config.yaml
hidden_act: "swiglu"
norm: "rmsnorm"
rope_fraction: 1.0
final_lr_fraction: 0.0
MLP neurons of a small language model. Each row is named by its layer, matrix (gate and up: input weights) and neuron, and shows model dimensions 16-207. Each number is 128 + 24 x the weight over its row's rms, rounded and kept within 0 to 255. Numbers have three digits each. A neuron's up and down rows have the sign that makes its largest values positive.
After each neuron's rows, "fires after" lists the tokens most often just before its 100 highest values on Wikipedia text that the model never trained on; "fires on" lists the tokens most often at its 100 highest values on Wikipedia text that the model never trained on.

L3.gate11:088106082120129140125106120103136145129155117115142096106164135104150112101112130105145147099138120140138186127118151115148145146142136117138121151151097145085100090150161137090135109156124148132107151116100084146159129104135125097124136137119109106169119122123117097125094103156091161117149141179133114121153120171152124155137150114121125130085109129142148146134194156083134119147158138136110083107136128120153112152114100132118105141144131143118101130165160154108128106136093144136138129123139172079089106132098090155120091082155165106113100157139158136138158150101130108087
L3.up11:137105097134134139119137154141142131142133140145125146141126117147082113140127071134133111107155168097147131072102121121106135113122150113121109129153075118102167132107110098131130120091106155119132197137127131122130152113144139077171182110137118116140145102126114104130141097142105100148135147147140078158114132109117104094145130107150162110126135143111157167111180117127144087052108167122152180097118132114154138146137103112140120090132139136132119088111123112157150085114122132093133114140149180135104146125100096133115088140106137130134151159111120147123100112141103122126
fires after: " ", "s"
fires on: " |", "s", ":", "ra"

L3.gate285:154102121128113122123135118158161116147123135077165128099095144142171112084109159161146121140144127150117123176165119125127128139115146158126113115115157139170105189120151096155149111153118133150147172168100098168147108127105131149122102129137163103128180112121140144140095087130147112122122064126167130148119096094145104136124085103126143165129101148128111080128123173121103138124101143103167120144121096108123157135106146105151115102139143142161074106097133126130153162076153105118149123155168161134105148108127125131141155083142121107157146140115127115129178121150154119128
L3.up285:141102131145125124160173107103121093151123128158120166102097139133121107111076142161137163143123133122114139150144105143146115126146097121083147157133129133136156131085107137083139110144165132144147126108097132135090101124141105093160154080133197110146140102133138126141115103113143102115144119146150133143124107146156126120141152125153169113105116129148145124097120110127112109075118159139155087157095096094122130138169120162166144126139130104152100138150130160140074123126141123106145132152109126169098101139106158089121117113144153092178113112108119134115100123126082118114
fires after: ",", ".", " \"", " and", " but"
fires on: " there", " it", " It", " There", "\"", "There"

L3.gate0:127137124089121116140138127201138126134128096118121102105149159134116165121107131105136132129136109101127113093114137119126143110087114129072158114091116139131121104157162097106133049163140133138073141153138125132116137098109152117159140104150131112125153136120162167150147131120084111143157131108145134115107153137093097138102126137172125130134141149138172117144103121091134162103140139165105160132124125139158106075119162101161147123098122134089106130155108169126136131097102096133131127087056125158159128155088134123128121152182121099115118120100124125132097130151123157125
L3.up0:164124150082124171074150119152156077136118156115130132149130124138144133140122125110147116146130148139129084163202145147098132153101154152164090165153133163160130121127076109114156132135156161087122131115109157140104121145144156119172159166105124145140159117135148133167158186127148124122151128134075172130103126167138088091137143114116147124133078105139136157136139157099145159147110153123126136176110119111109123087091119145108100144151127127163120169144138136101095143152149143122148135180129158136112162161145151088154146099113096125133144098143118128087162142106169127121
fires after: " the", " The"
fires on: " end", " top", " other", " back", " /", " beginning"

L3.gate405:138149094116146150094089136082122159098090171121134137159149122118143176077098179096193127116167149123157162109166081130100171128106194146132166150139087183121172137161132153157162119106144149147116130112129142128123129130126151121168132134139104118114174164125153108123112119132098085162153165135115096172105122107105117104084125092133155115130115132127137121116168111151122136118110149118114097118085131100137173105105110105087132157093111147111126135082126145140133119105117117092121126126108124132108172132097137145111139118146123182121122133170141112141156103118142175126
L3.up405:118148107096162114106134168110101156099112118133140096183174136130152150134150158126144137136136119147129116100174109167119177134129144102141158101141122094136131140148107154128162126150123085133090139168140119160131134116107174075107118108128129127151149143136106144139095128091141098135111053161124133116071164140121120142088128117135099120134116136130126112100156074112096138119089120147129127132147123173116135104105121117124130145152135114085126139138127117103160108155135060180119128144096086124171140140102081117112138087142150105151106140150103128169146138141161131118
fires after: " on", "On", " 1", " On", " –", " No"
fires on: ".", " of", " first", " 1", " least", ","

L3.gate431:173123140113120110131131125126115105099104142164106136137110158134086162148143113129156123159117113075126162123114089119179169141079159137141171152129160197136184151156126148119162108133129120110139143151152109131154115112141130088147161151137146117113168132150160128125156130094086089164124139109161115134129095098108094098093093108144153127120123126114086124083133166110104117100128128098095133164135129112133139063114115128164150109111150126130121118112102113093127089078117117161121123089143112123103105100153148102131159105125140117097145116127130140140102077129112151157
L3.up431:128139155129128136098133152149120103165138175106120088138128137124077096129118123158176139147113097109150123145103115099123113140150156155135110091112148127169100113167145120143137161137110184145120143107106133113155142146148172116106123153132145145142162125146164150172129093132147125096126119119154127138149135141115117143150111104108134114131143170100147148110103168134149153080147089169153146113137136103134055113149138134155122142126094111117115155110169131157113156106080121136163125135114116112128146144115132164109124158124121115117101110080160148129090157126101107118
fires after: "'", " the", " The"
fires on: "s", "'", " first"

L3.gate185:147128162136144133089111122086164120118127162136134170106134123143150133128116111089166113083161122137109171148139124129071139130087157126122094168146134132206131122097134120136161088103132130102127145115135146126146161150128125090160093094130127139127122119158093101103165143136161099125132173107110118144149132128126115115133087173147206112127122124146144092097126133122140126094138157029170099143117108125126154133063103097089151131132124140111124131151144149114166136109127093089168112144142145100111143145149125109108099111127146091127113165130163099070116113112105138129
L3.up185:148145147143167135057133106124068107108119103127159145138172141100166158142106135087107132134117092129128131144134126112160097097127117140112139123121060113165140135138159110144145100130169136143123114158169093105150121128108124130175105125155144101126115173097130150134155158119113164143149136124132107138142150119123111147125138090171126123114141108132122125166126126147077117130160132137181152132111122127144158113116139131139140153107140123126104119124147124111094165125127115067110093122106135154106127149144152082119093097158153112127091112137142121147127137132096117150
fires after: ",", "\","
fires on: " with", " while", " as", " so", " though", " although"

L3.gate137:136126147097131122122121157106146105138137128151158156141137131117135177136101136125134108130172126136097166146144129165100130154110139129084089105154115153160161155142070116121138127101153128177149135214115129122129124136109104093187117101143157116125126143111142167122142089122162131165173129162117116150075114140159134123140068108144170117127134132130143089111117115164161150135133130033147125135128138115118159127103104083146124110141150136099120144126174156143134144102097154129135148143163176135110131181154127128150108098122160139144149120104125108102127099123120102090
L3.up137:113122174139083126098113152130125138175114087111127143165120153119116111141148141141155129120123159113064125176125117079099140128131097119123147168126151164107124134124087141142128150120142087116165103113106131132135135116123167101153138155129111102100094137140116129119081117148090116121175131142155128096105098108169108125136140110138128098105094125109114118133176167168145147090149114147166081141137125116132139156146144161135135116180195084115102146130144135129110156071128139114147104136121116129127100127108157133107115113128148103084089134138110120133105122146115124112
fires after: ",", ":", " that", ".", ";"
fires on: " and", " \"", ","

L3.gate161:104103108106163121140132201111089139113175092133151139124126117113119153091145152147130115101097137128119177130113131159138150176098121138130115122110132161152175166099103117136123151121145188139158139148136105124110137112146085116147100125124159132158118129115141126166145083150133131117129090106148127173085144137125116125102104101156127080135101161101122132161131139156143123158120137148145126128133127101149143126101178128138098125151138151165148101104126146132101174087129089140141146112194138135114120089154141144095119100133133129143141167136116118110130128101083122119
L3.up161:120124127109129155131136124180059132163135159145216115133167125104094156170143154131161155089139140135162106085145131118150110139167124110099132106142152121164153152059135159116127166156186117126165112124151132130117119112145094111174122140112131133120126109115087140101138111140109150100137125168160175099147138123170139158143124158148118121151164167129113159136171137129136123120142113157163157150095118074107134164132152120094148143138128115120135116145078139123135099158119165127162079112133116132116148137157154115113112121138130111143081120119122153120149138107133122137
fires after: ",", " that", ".", " and", " where", " although"
fires on: " it", " It", " when", "n", " after", " although"

L3.gate115:143147123166155128140117167109184124131104131127125113133095144110142138126147192060149120130106160044107124156101113163122126125142162132130127160107129091099165110153129098122121116127109125141145171164111126157124129085138164087120097123136122125142173124118153152124141084109111111148112132103123097108101108119176122103142100132147114091134146139147114120139143092127155139101098135126169105182106105162147158135175094123094128160136109133117107134115169139155107097104138106128137142090108107121150125136125128144116085043115097142134089149122129149093108107119141133131
L3.up115:122140141112134149101157139141156157176112120154140072171107122131152130091116104090135096149137157098107119095111164167134130118134128141160117156130110081121171111154088105136068131168104140134136141114172134188132102123081159134125146137170121217135130127150122108157113127127124112119105079097085102115117148135130173134132121143130109134133148121117079130154116082115117137129182139137145121099128105151157109127140106135140129137111099166129108117124175118133121106145116126143107150122135136082151122117151109095147095103134104116138112173119110116101124062132133140169
fires after: " |", "---|---|---|---|"
fires on: "\n", " ==="

L3.gate188:136142130072092108152147135110171123127176155108159163111090123148114094125116065117127115101143136141155144114126158193109134145126148136093129109121160129138105153115103143130120154121144101123135100134099147109131155136129110118129164127113099129130145150131159132125067122127164153139119146166146111175124136141166149122091113114125139139132094126190105087109146116084140126151124121087099159144137153080114146106122099106115132091141106155116141097113131133097188164112121127100142155168140103132106147161177109141158144139122136174156207110091098121128113125112126105136
L3.up188:139122094142177167116143186118107139150133100137138112142100160101128109104107150165127106113109137156114121109114127096149151065144123105124119098120097151132130135147134110120139121113125112192119131156118139117145113132134187136109099167180127158151161097127112134144113149137112133116139102118095146124120112130134161109134154102098095149149123124117101143095110091127122140147131156169146091073122106124168080116182131132134130114104100145151127129149119123130105109139086119140112146074124115108184121099116141076138100179111141149133100133144117138180107065134140106137
fires after: "\n"
fires on: "\n"

L3.gate169:149107150100150122110121124130127092123119138113104119148155120128160149075080129098171120146101111112142118149110089150145134107146088151170122120125084142141135105126091080157167129142123145107111152159113113123156119146093157122140135151115121118110135142138152092147154110107135158150138151116117126139148138118160069085098130112134132098114118136111157127153119151070094174127115084131118130096130142141151141089140114152072146173154133121107136141066161178124096102097106121123145157125115107116137114135151152108082147145122136130100120130139143110112132102114166177154
L3.up169:115132130087140128133124159094133141126143120108134131117147102160154152146112121114157122171186173143153077139125137112112090144127138161136144138165112161131138144120103144148154109103110119136131131184120131129144044129114112145110173137132104147130137075091130132129158132145092128114136096110095147146064096122157103095113080130131139121139099154102125109125145179144105105144157139182145083113119162144128094113168143165124117118094121104140139166128118127084113127082075164134142090100133136125105101093125156135108110146145086086115120121164114124105119093128150163100
fires after: " 2", " 3", " 4", " 1", " 5", " 18"
fires on: " |", ",", " /"

L3.gate286:130177095140104127161105119093126114170149195137168142123159146108135151150142100140116161103121123109156144146143125100150095139090165102103094087098110163143150173104150137093121129100124164133115143141108164119133138087158123127154100106122135119163125132087135165099165125152171140180210153132106117131100089109176156056154138126145147105117135115135151099114109131163134110155104151060112139131123094124127102138151090110120106143136126133123135111145111142142155127106123107142145150154129165091117130137146161109122123099125124118122148135117098103125120122132120167135
L3.up286:133145129109136147150153160184134127161128109173096144142135164164095091154121122124119134118157159133126143101172135132126159171115105127158136122143117160136128124136154152129106098179145130115085160168123124144150087133139118134150113097102144100144051107126096124132145082091154107158120135176128149107111146177122121128129122067139139114165145113116143144161151147126126138073163089148142103100149148158106113095096127123082173119112150113100145138114101144131154142105141141103106121145161134133073085114121142132143119151109137137123144162171125109066149124148096133113
fires after: " one", " |", " was", ",", " and", " One"
fires on: " of", " remained", " still"

L3.gate498:125109142136128144111116112109122124095134123115108124127160136137112166114122132137132079138102120104122121122130120128156135178130136152110122147152148083103135132121136120097161116119149170125100164089123148146086151139133118133135126107131144081117105141115107115119107104130144124111140155151079107132136141135141124117150134125092119154138105151122147120120164139111141126134139151138096131144122119167140101158145085143123139129097128160138144144085163153123118129119157134108116166107147140139103132089142148155127178171118190151109170172119106117102171144134096116127
L3.up498:106096125127147098088157115120140132150129126109124143100171058124101156173093169181132135136184121123116103118165094068175128119133134122127101101129107157095125112125158116105136107133101115120092115139151133142093147147103080146137150116106114113089122105145155095143105115145121152089154159143107110144080131142121117110127121129139151131104102141120136158171103198130123110114177163136140109111149121052119169120123114157120103090080159122117102105089146135104108133112102174075124121154122102160124191104154137106123156181142151128077140135093120128148139144145119138129
fires after: " ", " —", " 0", " 1", " 3"
fires on: " |"

L3.gate173:136117137132127101082084133134123131110100127139145130099125103126155140128108108134148131138111172090119073105117081142179138144170120104109149145118123161147157134124109164118101117130128120159169164160119129154114129115118143100085116109136152128147122130062134145131174134085121125160130131105133101169073087151121129092103104166157140136137164159070108117110139181110160136100110119107133097167084112164117156116105100141134066096141137140122150133098098161161109149092128112139142140123148133144143178135138164162130099152126137082162087121150092162095104104091114110105
L3.up173:146115158160130110136134123087116113141176155104140136109100110128125139138136098104140118180110093107105170147150098097148110136099112133109105128107160117108147145117113159117119152134125128073126113137108112127128121121098161115164140115136093142126152123150150134109120090102114153114097171094111124128109137091124124160131106162139120149144183162127152130095137130140105127105109088092126157107121118142180084089131087136115138076155116161095116101110120102140138117129085130133112136075116090127155094146123137141068111195084115080127155036138133102113098114123104122102
fires after: "'"
fires on: "s", "'"